From a checkpoint of a small transformer trained on Wikipedia: rotary positions.
MLP neurons of a small language model. Each row is named by its layer, matrix (gate and up: input weights) and neuron, and shows model dimensions 624-687. Each number is 128 + 32 x the weight over its row's rms, rounded and kept within 0 to 255. A neuron's up and down rows have the sign that makes its largest values positive.
A block is one neuron, or neurons of one layer that tend to fire together. After each block is what it responds to, as a language model described it from the Wikipedia text at the highest values.

L5.gate909 [150 160  85 165  99 157  93  97 125 110  93 114  88 187 153 115 154 127 135 141 154 124  84 128  90  97 144 126 139 106 122 160 129 116 132 146 154 130  48 120 113 184 135 111  58 155  57 121 164 107 117  71 160 121  71  94 115 135 120 111 169 118  98 108]
L5.up909 [ 84  58 102 105 150 123  89 103 141 139 178 139 142 124 107 117 148 148 111 175 130 120 161 146 150  61 109  98 118 146 215 114 146 116 101 160 122 109 119 161 163 117 113  87 115  86 108 194 126 150 157 120 184 100 153 131 113 142  75 132 117 111 129 204]
L5.gate1570 [117  94  84 144 106 186 154 112 201 148 122 134 169  50  82 111 112 100 125 164 142 129 146 152 126  91  89 104 174 133 136 107 150 156 111 134  95 170  78 102 163 126 143 127 128 116  90 134 110 124 167 144 173 126 156 104 143 131 133  67 122  84  68 120]
L5.up1570 [123 128 131 130  81 114 109 120 210 100 124 210  88  75 109 148 129 128 122 116 122  95 146 112 130 114  76 123 121  74 130  58 137 188 143 118 105 151  91 111 124  62 204 159  91  57 134 179 132 154 147 139 134 119  93 146 187  60 123 170 126 145 120 111]
L5.gate1881 [100  94 138 182  81 121  82 137 116 107 131 166 160 101 118 181 101 117  95  92  61 123 130 142  64 153 114 162 162 149 142 170 237  99 165 154  86 127 119 160 164 138 119 123 153  62 104  93 166  95  98 156  90 125 126 102 146 159  71 140 193  59 142 135]
L5.up1881 [204 121 111 163 153 107 105 119 164 188  76 154 151 137 179 120 143  85 142 118 171  61 107 163  85 109 134 118 141 203  95 138  80 197 150 171 128 150 111 131  97 155 162 125 133 113  36 112  86 147 135 129 155 184 165 142 141 123 114 169 170 173  87 152]
L5.gate1889 [ 97 110 130 132 112  60  94 126  76 149 109  71 108 104  94 175 140  69 109  90 149  79 163  96 146  90 102 124 101 141 135 113 187 140  84 132 155 108 153  91 121 105 139 126 136 136  62  94 171 144 117 185 146 124 204 107 150 109 101 122 149 212 121 168]
L5.up1889 [ 96  67 163  67 156  70  92 138 107 135 202 118 106 152 135  99 169 192 162 142 118  98 111 113 179  94 124 155 153 126 144 122  94 185  85 162 198 161 122 120 132 105 149 125 112 142 186 105 117 173 154 170  97 112 179 110 120 119 107  96  80 160  62 127]
Responds to: Table separator after names. Column separators (|, /, ;, :) right after a team, club or player name in sports stats tables, before numbers, e.g. Avellino |; weaker on "to" after persuaded/orders him.

L5.gate741 [162  68 122 175 139 135 126 132 150  95 139 175 136 116 123  90 123 182  85  53 161  61 120  64 194 139  80 102 102 156 149 108 123 109 133 167 179 122 102 175 122 128 118 125 144  97 156 168 201 114  54 103  93 100 147 180 127 156 133 135 152 159 120  40]
L5.up741 [117 116 156 136 133 180 138 132 152  64 114 164 171 127 144  56 173 173 193 131 169 100  59  92 138 138 105 112  89 129 123 148 114 118 111 157 141 123 121 119 159 106 130 117  86 149 137 132 169 132 138 130 139 141  97 143 114 150 220 148 203 197 123 150]
L5.gate1376 [171 111 197 126 127 140  71  78 145  71 106 150  57 129 126 140  82 130 175  86 205 134 144 188  97 156 106  83 129 119 132 111 161 244 112 144 124 115  88  84  79 145 113 165 166 124 122 116 121  99 106  82 158 162  60 146 127  93 166  97 120 143 113  87]
L5.up1376 [195 108 132 154 119 107  91 155 112  93 130 136 130 138 142  61  79 170 118 106 179 144 125 147  95 108  95  87 127 144 116 113 156 190  87 147 131 110  69 124 116 122 148 148 192 152 140 141  93 142  96 116 179 118 139 134 160 120 134 162 115 130 148 132]
L5.gate2271 [168 115 143 176 151 141  36 118 105 111 119 153  76 124  97 147 148 148 178 174 183  71 133 118 188  87  99 128  91 198  97 142 158 149 135 147  93 109 111 136 120 187 124 120  92 129 116 118 155 114 139 123 114 129 104 184 143  94 199 101 185 162  83  75]
L5.up2271 [127 118 138 137 125 145  78 191 112 140 123 108 156 104  90  90 195 214 170 181 177  87  58 119 136 147 104 121  61  95 132 178 125 120 185 158 140 121 138 198 149 115 109 101  93 194 111  68  99 166 166 144 119 127  96 152 154 114 165 156  79  97 107  71]
L5.gate2914 [129 127 160 161 175 175  93  72 139  88  85 201 137 124 121 118 146 105  72 124 121  95 135 104 112  86 149 106 131 176 158 168 139 152 157 142 155 123  64 124 154  94 107 174 111 144 145 127 139  60 163 110  82 150 147 185 181  93 132 102 114 131 148 133]
L5.up2914 [130 134 115 130  78 171  63 144 116 176 175 162 180 126 149 125 115 105  93  75  89 112  63 140  48 140  90 121 134 195 144  65 103 130 119 156 176 116  75 113  83 165 114 162  82 158  87 124 139 130 182 124 140 134 133 161 128 205 101 122 141 132  95 155]
Responds to: Performance/activity verbs. Verbs of performing, playing or competing right after a performer, athlete or team is named, such as played, performed, recorded, plays; also stray table separators and parentheses.

L5.gate240 [172 141  72 124 133 162 155 131 129  69 142 121  92 144 118  99 153 140 124  69 136 113 148 112 168 105 144 152  96 159 122 136 116  88 127 123  66  95 110  40 128 135 137  90 150  91 108 109 171 116 146  53 172 149 102  88 117  89 121 144 120 115 151  98]
L5.up240 [137 103 176 168 139 158 152 118 123  86 132 237 151 135 162  75 136 118  80 138 116 141 166  97 125  72 102 167 130 118  77 141 122  71 151  99  73 138 119  47 134 120 200 105  77 123 127 126  91 128  70 115 102 138  76 101 155  98 139 126 110  96 179 140]
L5.gate1424 [152 111  97 168 123 121 142 105  97 101 150 126  83  84 174 174 159 121 103  95 170 109 177 120 112  99 151 138 141 158 196 100  83 150  86 182 130 134 133  96 103  88 115 142 154 120 175 120  93 130 102 135 163  99 107 149 153 110 120  75 106 105 118 235]
L5.up1424 [146 139 145 151  86 144  84 122 152 109 141 170 135 174  97 113 132  95 104 126 125  98 104 172 141 128 166 131 189 148 151 103 170  93 145 170 174 129 102  70  95 117 102  80 122 105 105 163 101  92 116  82 138 121 135 107  96 149  59 156  96 139 127 172]
L5.gate1898 [158  91  67 131 133 163 136 111 145 137 107 150  43 126 136 143 167 164 180 107 165  89 123 122 114 100 116 199 127 139  99  97  99 133 123  61 115 109  76  98  60 195 195 127  67 145 111 111 125  75 120 105 138 146  91  85 142  83 158 125 131 139 125 157]
L5.up1898 [168 156 125 114  68 125 144 199 127 101 142  82 116 111 149 156 136 152 107 151 173 106  81 180  82  75  95  93  72  96 160 112 166 105 162 123 167 112 124  96 129 118 146 103  72  93 124 145 154  76 164 171  60 125  45  89 111 125 118 149 107 153 117 113]
L5.gate2845 [193 118 154 118 121 106 100 156 172  86 108 127 103  91 157 178 154  88 156  77 200 129 163 172 138  40  59  82 144 108  67 139 121 146 131 130 106 169 134 126 149 150 213 157  69  75 150  69 131  95 143 118 159 175 119 129 198 105 136 120 127 157  61 125]
L5.up2845 [191 170  65 137 177 186 103 113 117 173 166  88 103 153 138  97 113 149  84  95 137 128 112 116  89 148 126 136  84 111 170 121  73  64 138 146 146  98 106 157  89 146 134 132 143 175  57 140 160  74  70 130 125 116 113 124 139 128 166 174  98  53 133  76]
Responds to: Separators between names. Commas, semicolons, "and", and line-start dashes that end one person's name and begin another in name lists and cast lists, e.g. "Lasorda and", "Babu,", "- Richard".

L2.gate378 [145  98 159  73 141 101 179 118 125 146 128 129 113  95 157 170 103  88 138 141 180 122  98 150 161  85  80 137 136 127 164 140  76 147  92 163  85 125 110 120  65  94 125 149  86 157 155 146 102 135  88  96 162 137 144  71  91 191 184 193 102 161  63 139]
L2.up378 [142 122 179  88 123 105 172 130 124 132 121 130  88  67 142 122  62 122 106 152 190 181  93 133 160 152  80 123 145 120 155 161  62 161 113 181  99 124 130 103  37 103 123 109  82 157 130 122 142 112 113 145 125 125 162  95  93 154 147 145 114 165 145 150]
Responds to: Field nouns in organization names. Subject or field nouns inside proper names of organizations, ministries, leagues or labels, as in Croatian Football Federation, Department of Transportation, Columbia Records.

L3.gate367 [119 106 129 169 126 155 162  70 145 109  87 173 157 116 143 168  93 133  61  73 103 121 192  80 129  59 163 141  92 173  71 122 136 132 162 126 116 121 121 154 138 115 145 152 158  76 135  31 180 107 133  92 105 139 137 135 184 175 106 128  74 155 165 126]
L3.up367 [170 146 101 159 120 161 101 137 116 131  76 146 217 127 140 106 124 103 172 174 219 136 152  84 116 127 129  86 138 144 101 108 102 165 156  89 139  85 133 106 185 178 146 118 141  90 107 144 152  98 118 153 107 132 105 145 111 148 123 175 125  76 112 138]
L3.gate634 [152  76 148 171 115  74 145  66 119 134  92 149 149 103 171 144 146  99 110  84 150 132 185 143 147  84  60  99 111 131  80 132  62 183 131 125 101 133 128 122  80 108 185 112 110 111 139 113 126 111 125 126 143 118 116  97 129 146  95 133 177 169 166 127]
L3.up634 [120 125 125  84 133 140  61 138  46 157  78 123 139 161  83 116 164 138 131 138 159 122  96 106 123 140  93  92 116 141  62 216 160 145 149 140  50 160 107 139 165 108 154 111  98 136 156  77 154  46 153 142 220 161  96  84 134 152 124 186 153  91 166 110]
L3.gate2547 [154 170  71 178 149 143 113 174  55 150 150 137 161 166 126 185 107 133 186  79 126 130 135 107 226 116  96 119  75 154 139 125 127 106 162 211 104 131  93 168 133  92 112 175 122 111 111 174  92  88  78 114 119 122 126 111 105 192 136 126  86 146 136 102]
L3.up2547 [176  96  65 149  78 164 143 139 130 120 185 124 115 112 110  74 166 125 106 172 158 198  75 101 113 141 145 152 131 130 122 138 185 115 120 152 124 131 191 179 143 125 137 153 128 109 109 157 168  67 153 159 161  94 160  77  94 122  96  95 131 113 197 126]
L3.gate2571 [100  64  51 126 133 156  63 104 106 121  85 173  44 116 157 144 135 133 200 112  95 140 144 113 130  79 138 108  99 135  81 122 186 121 151 121 120 124  83 116 133 173  82 144 146 103  77 120 145  78 135 150 163 143 103 158 134 130 184 100 118 182 138 128]
L3.up2571 [127  58 144 124 106 138 115 115 102 193 166 133 136 141 135 136 113 196 114 117 115 139  83 161 146 118 134  78 108 139 148 156 127 114 134 138 122 157 129 144 122 155 112 141 132 123 125  35  94  89 168 153 133 102 100 133 126 129 141 148 125 157 139 138]
Responds to: Diffuse biography/career tokens. Scattered mid-sentence words and numbers in sports and music career text and stat tables, such as posting, claimed, 15.

L5.gate745 [ 77 139 113 148 135 104 181 109 157 104 120 115 134 134 100 151 108  93 137 180 111 158 183 111 190  85 146  95 146 134 139 150 155  97 152 144 140 131 118 145 117 130 162 192 102 137 125 169 136 106  65 112 100 192 104 232 139  78 112 156 162 119  78 154]
L5.up745 [140 150  74 139 167 138 124 163 145 131 109  70 135 145 190 144 188  99  76 146  99 172 160 102  99 154 125 175 138 162 162 111 187 134 113 132  97  85 127  76 137 113 108 123 195 163  38 190 127 146 108  90 150 137 134 131 168 136 162 125 145 155 118 155]
L5.gate2669 [103 150 109 155 131  85 129 107  94 124  90 177 110 139  73 136 119  97 116 100  79 187 133 172 133 157 160  99 143  64 130  92 130  81 180 167 163 113 114  98 120 184 152 105 123 194 124  86  99 140  94 129 109  82 130  94 140 190  67  68 166 115 156 180]
L5.up2669 [116 123  94 189 116 116 124  76 125 193 127 122 135 121  48  76 143 153  58  97  92 118  34 135  89  80 146 107 103 182 168 128  96 115 134 117 148 134 128 130 155 145 111  97 157 148 190 114  93 116 144 128 140 161 107 117 132 172 121 150 122  61 146  82]
L5.gate2766 [ 82 133  89 174 189 152 185  96 119 107 105 162 102 154 145 119 117 163 123 138 113 128  70  61  95 162 143 144 122 117 107 105 118 124 162 110 170 121  52 167  90 113  86 118 142 107  62 162 176 122 124 135 183 115 149 170 119 199 125 126 163 154 121 130]
L5.up2766 [126 193 117 204 119  99  93  78 145 114  94 111 109 139 180 103  92 124 101 142 116 127  87  73 136 119 197 135 165 113 102 160 169 120 155 153 138  87  87 135 155 149  94 123 141 142 143 150 134 131  99  59 108 154 156 129 103 161  95 147 190 148 133 176]
L5.gate3051 [111 128 125 140 124 115 154  61 127  74 128 176 127  82 132 128 128 147 108 141 172 104 160 163 150 126 107 156 116  62  90  76 115 147 119 140 149 144  93 139  95 173  90 104  56 102 125 146 197 142 123  88 190 134 128 175 127 146  74  97 103 123 106 157]
L5.up3051 [166 135 108 119 100 159  83 114 129  91 149 147 179 139 147 114 139 112  93 111 151 150 151 150 126 102 142 148 151  56 129  53 128 171  76 112 133 179 146  97  91 189 126  79  74 102 130 133 132 182  80  43 182  64  98 179 152  97 124 105 153 175 154 186]
Responds to: Auxiliary have/has/had. Forms of have as the verb right after a subject, modal or relative pronoun, as in may have been, which had expanded, which has been; also other main verbs there.

L2.gate2591 [133 143 102 130 138 182 181 123 144 141 155 150 116 101 145 101 109 155 136  85  91 132 145 117  90 180 120 170 120 172 176 153  36 131 126 110 150 122 164 121 135 108 107 122 149 109  76 104 140 135 122 112 123 141 172  96 155 170 137 152 177 121 163 153]
L2.up2591 [107  76  83  82 148 177 167 140 110 178 136 103 140 103 137 169 137 136 146  63 147 101 169  95 138  99 135 191 139 153 189 150  89 133 110  68  94 141 157 165 134 111 165 154 149 163  99 104 105 153 113 118  96 123 144 131 155 145 151 127 175  64 112 131]
Responds to: List-separator semicolons. Semicolons ending an item in flattened lists, infobox fields or table cells, e.g. "Idaho;", "presenter;", "0;", "No;", often fused to the item's last characters.

L3.gate312 [137 150 121 136 126 216 144 120 111  66  79 187  62 126 134 151 160 129  73  73  86  94 153 123 100  89 167 137 176 109 134 160 115 163 151 135  84 166 116 138 123 130 145 130  48 146 117 137 133 103 105 163 143 151 136 118 167 118 134 110 157  86 112 124]
L3.up312 [172 146 129 100  79 138 109 110 123 119  81 113 110 180 129 115 123 108 120  88 140 113 105 131  77 145  97 179 160 142 157 167 124 147 135 135 133 147  86  83 127 125 118 163 117 144 104 103 159 122  80  79 165 116 113 109 123 123 119 124  58 145 138  59]
L3.gate1341 [117 166  95 154  90 206  78 143 144 162 109 169 147 153 154 197  98 137 120 108 150 168 143 119 168 114 112 110  84  97 149 179 195 107 175 153 148 191 102 137 137 137 137 159 100 126  90 140 129 134 135 142 104 108 141 138  99  85 150 126 141 146 137  72]
L3.up1341 [161 121 156  75 136 169 127 193 150 166 147 126  73 155 108 123 189 220  55 141  67 109 158 154 118  95  92 138  96 121  99 146 174 111 158 120 114 154 109 112 134 105 147 123  77 124 140 162  73  73  74 155 150 110 149  53  88 114 153 125 144 122 147 129]
L3.gate1936 [125 110 135 207 134 165 150  61 157 135 191 153 128 149 118  98 128 153 111 150  91 148  81 140  58 126  94 159 212 113 115 165 135 153 112 117 121 115 120 124 159 116 174 132 156 118 111 122 196  85 151 132 112  66 145 110 171 132 205 124 139 118 160  86]
L3.up1936 [ 81 131 134  73 165 123 113  82 117 154 105 158  99  87 143 136 137 184  87  96 178 173 169 117 129 113  85 190 129 154 127 130  53 138 125 170 105 110 125 114  55 124 146 118 115 175 136 109 106  94 129 103 173 174 154 139 158  78 130 171 147  86  97 191]
L3.gate2517 [151  80 132 109 183 128 116 106 117 120 148  99  95 147 140 129  36 105 136  94  66 134 119 145  92 101 151 142 157  79 116  61 185 126  78  43 114 163  72 166 124 196 156 148 120 118 108 139 126 109 135 106 179 130 154 150 101  98 146  93 192 145 107  89]
L3.up2517 [153  93 158 125  86 180 101 141 161 111 120  23 199 160  97 144 170 139  98 144 142 122  92 127  17 138  95 112 177 124 120 182 168  78 170 116 178 122 137 142 138 174 120 117 145 133 104 131 135 142 111 160  99 103 175 140  65  87 131 144 105  52 109 156]
Responds to: List item terminators. Closing punctuation ending items in infobox or table lists, mostly semicolons and closing parentheses after years, e.g. "(2013–2017);", "(aged 82)", "Actor; comedian;".

L5.gate681 [143  83  87 112 139 125 129  80 145 149 122 148 136 138 139 151 104 104 116 150  93  89 167 129 215  29 149 155 116 138 120 130 138 164  80 107 133 126  75 150 131 158 151 146 119 143 101 114 153 179 148  68 164 136 118 150 126 117 204  98  79 124  88  54]
L5.up681 [107 148  97 145 167  95  89 182 130 182 115  54 173 176  80  93  97 118  83 120  72  97 146 151 211 160 142 141  44 119  75 138  75 106 149 118 108  95 119 215 137 144 188  93 184 139  85 155 133 106 140 155 173 152 128  62 125 131 101 105 102  86 134 121]
L5.gate1125 [ 96 102  54 123 133 143 120  85 162 123  92 115  74  90 151 169 125 128 102 106 145 159 121 132 100  32 155 135 128 116  58 183 124 132 154 100 140 130 110 155 136 138 179 126  77  69  83 113 126  98 113 157  97 101 109  82 112 170 141  68 170 119 106 143]
L5.up1125 [161 149 136 202 136 198 161  77 141 104 128 133  84 110 129 186 108 109  71  81 144  99 124 154  97  78  87  97 162 103 124 100 130 122 123  73 143 171  64 161 121 124 121  90 101  78 147 135 122  87 113 122 119  85 163 105 112 142 127 110 150 124 131 119]
L5.gate1138 [144 151 117 158  88 158 124  85 161  88 121 127  86 116 149 146 102 133  78 116 142 130 194 126 153  62 125 142 148 127 117 127 157 127 185 107 145 138  91 160 119 142 140 123  80  81 126 117 204  85 129 140 114  97 101 125 124 169 113  75 138 128 101 121]
L5.up1138 [137 128 104 187 136 183 143  60 128 113 102 149  56 114  97 189 136 101 118 103 136 131 150 145 113  84 133 118 180  91 124  98 142 121 166 125 141 172  53 138 143 147 150  94 125  97 125 156 164  93 125 118 132  94 121 131 129 157  93  79 157 130  77 113]
L5.gate1688 [136 154 130 122 159 194 151 123 160 128 129 137  82 125  53  87 138 168 189 171 125 123 135 136 204  46  89  40 143  66 111 108  93  84 151 130 125 113 154 158 105  96 112 128 129 128 102 112 147  61 146  66 108 127 138  71 133 153  54 111  78 113  96 132]
L5.up1688 [113  79 130 139 141 212 191 150 163 186 118 144 211 159 125 127 114 176 113 153  91 161 105 119 119 107 112 141 153 179 116 107 114  93 122  79 174  84 119 132 159 112 142 121 108 120 100  78 176  92 150 146 143 107 101  88 163 117 160 175 143 118 124 119]
Responds to: Paragraph ends and career verbs. Line breaks that close a paragraph or title line before a new section or heading, plus career verbs after He in athlete biographies, such as played and appeared.

L2.gate2406 [ 56 154  88 137 160 116  80 106 159 158 145 111 102 122  69 147 113 150  94 154  80 110 116 108 111  92 224 118  94 124  71  94 129 135 181 132 122 153 118 110 128  81 129 154  99 127 187 111 100 128 148  88 152  53 132 141  93 144 114  99 100 121 159 105]
L2.up2406 [146 200 145 135  82 104 116 178  83 114 201 114 183 164  91 127 122 148 122 176 119  68 125 134  94 113 190 106  61 118 154 154 170 111 145  98 137  92 151 110 108 142 179 111 109 133 103 174 129 126 187  77 153 151 159 155 133  54  86 151 110  77 142 115]
Responds to: Table numbers and quantifiers. Mainly number pieces inside Wikipedia tables and infoboxes, such as 1,3 of 1,325, +3 of +3.8, and 34) in (aged 34); also mid-sentence quantifiers and modifiers like several, many, entire, publicly.

L2.gate831 [112 166 168 169 138 126  79 113  96  73  99 111 123 119 105 129 189 113 133 150 107 168 166 149 101 152 116  87 123 107 195 139 116 164 147 185 112 151 118 213 112 107  62 123 154 102 151 125 206 113 104 136 135 122 142 114 110 181 127 132 164 154 108 143]
L2.up831 [ 91 130 148 189 174 111 110 120 137 144 155 161 145  84 141  94 116 125 152 135  86 140 120 121 121 155 119  79  67 184 134 138 135 143 139 155  97  72 132 189  42 137  61 105 145 114 162 119 136 113 139  77  83 127  92 113  66 140 141 175 147 141 162  62]
Responds to: Abstract relational head nouns. Abstract nouns for a kind, aspect or amount that usually take an "of" complement, e.g. concept, shape, varieties, portion, name.

L2.gate2308 [142 134 152 201 177 175 106 111 160 100 115 148 136 159 144  96 137 122 117 134  61 104 119 108 255  85 178 145 169 136 134 103  65 188 121  72 182 140  64 166 104 149 121 172 108 175 143 183 125 126 137 165 119  99 130 140 123 146 126 106 140 119 115 107]
L2.up2308 [155 138 109 129 134  59 133 116 111 156 104 105 169 107  88 170 106 181 128 185 132  89 118 130 153 113 152 141 134 134 110 155 100 171 144 114 181  92 118  98 155 138  90 181 129 130 170 165  99 151 118 148 174  85 133  75 123 128 120 161  79 170  39  68]
Responds to: Perfect-tense auxiliary have. Forms of have, especially as perfect auxiliaries after a subject pronoun, who, to or may, as in he has done, to have been, who had inherited; sometimes 's or is.

L3.gate547 [ 78 123 141 117 138  90 179 158 139 114  75  65 128 116 169 127 139 100 103 150 133 125 165 104  39 141  78  85 160  82 119 101  98 109 165 140 126 144 166 101 130 117  63  98 164 120 103 142 188 110 116  88 147 130 104  58 128 102 126 144 101 124 113  81]
L3.up547 [131 107 142 119 196 106 144 103 131 129 123 123 136 154 138  97 152  96 140 154 124  98 171  87 133 121 214 180  83 199  85 107 101 127  73  83 184 135 135 117 118 132 120 147 158 114 131 151 102 186 129 132 139 152 190 154  83 127 105 146 153 108 109  99]
L3.gate1309 [105 133 119 123  67 146 149 108 129  85 131 140 122  69 133 131 142  61  96  56  91 148 128 134 113  88  33 112 194 107 112 134 107 169 103 130  86  93  54 167 140 190 136 134 124 103 147 170 126  94 135 138 114 103 169 128 136 104  79 164 103 172  63 156]
L3.up1309 [154 125 159 137 105 148 170 163 128 135 107  96 186  74 125  98 106 186 140  90 126 105 168 120  76 105  94  89  97 153 101  90 147 134 147 154  80  70 159  89 183 102 160 101  64 129 198 112 102 181 168 103 105 139 141 154 163  76 136  78  58 162 121 134]
L3.gate2195 [109 167 129 125  67  82 162 138 179 128 122  80 130  57 163 115  78 150 119 117 142 136 136 149  89 135 129  79 102 109 130 138 110 138 164 102 155  86 135 192  68 167 100 106  14 132 136 116 183  82 131 168 186  83 158 109 146 126 144 186 123 128 110 152]
L3.up2195 [104 139 101  69  91  75 174 173 131 142 123 147  93 135 105 117 120 148 109 101 142 174 117 138  90 113 106  88 127 112 139 184 121 141 118 147  84 108  92 133  90 166 173 133 212 163 190 160 159 128 131 107 130  97 112 100  90 115 164 127 154 110 106 118]
L3.gate2954 [106 149 108 134 167 130 165 117 160 122  87  65 110  86 142 184 142  54 143 126 140 183 152  99  70  68 104 149 145 123 140  46 107 183 160 171 194 134  99 190 130 164 126  22 120  76 100 142 140 113 113 132 106 121 133 152 156 193 138  50 109 134  76 140]
L3.up2954 [100 156  71 143  83 163  68 129 115 136  74  86 143 144 135 125 141 139 153 122 128 117 125  88 114 158  95 153 140 118 186  96 138  92 146  97 130  85 143 170  91  87 101 118 139 108 140 145 135 160 177 130 190 142 110  78 124 151 139 154 197  88 156 164]
Responds to: Auxiliary "have" after modals. Mainly bare "have" after modals or "to" (would have, could have, believed to have); weaker on "and", "while", and table "|" cells.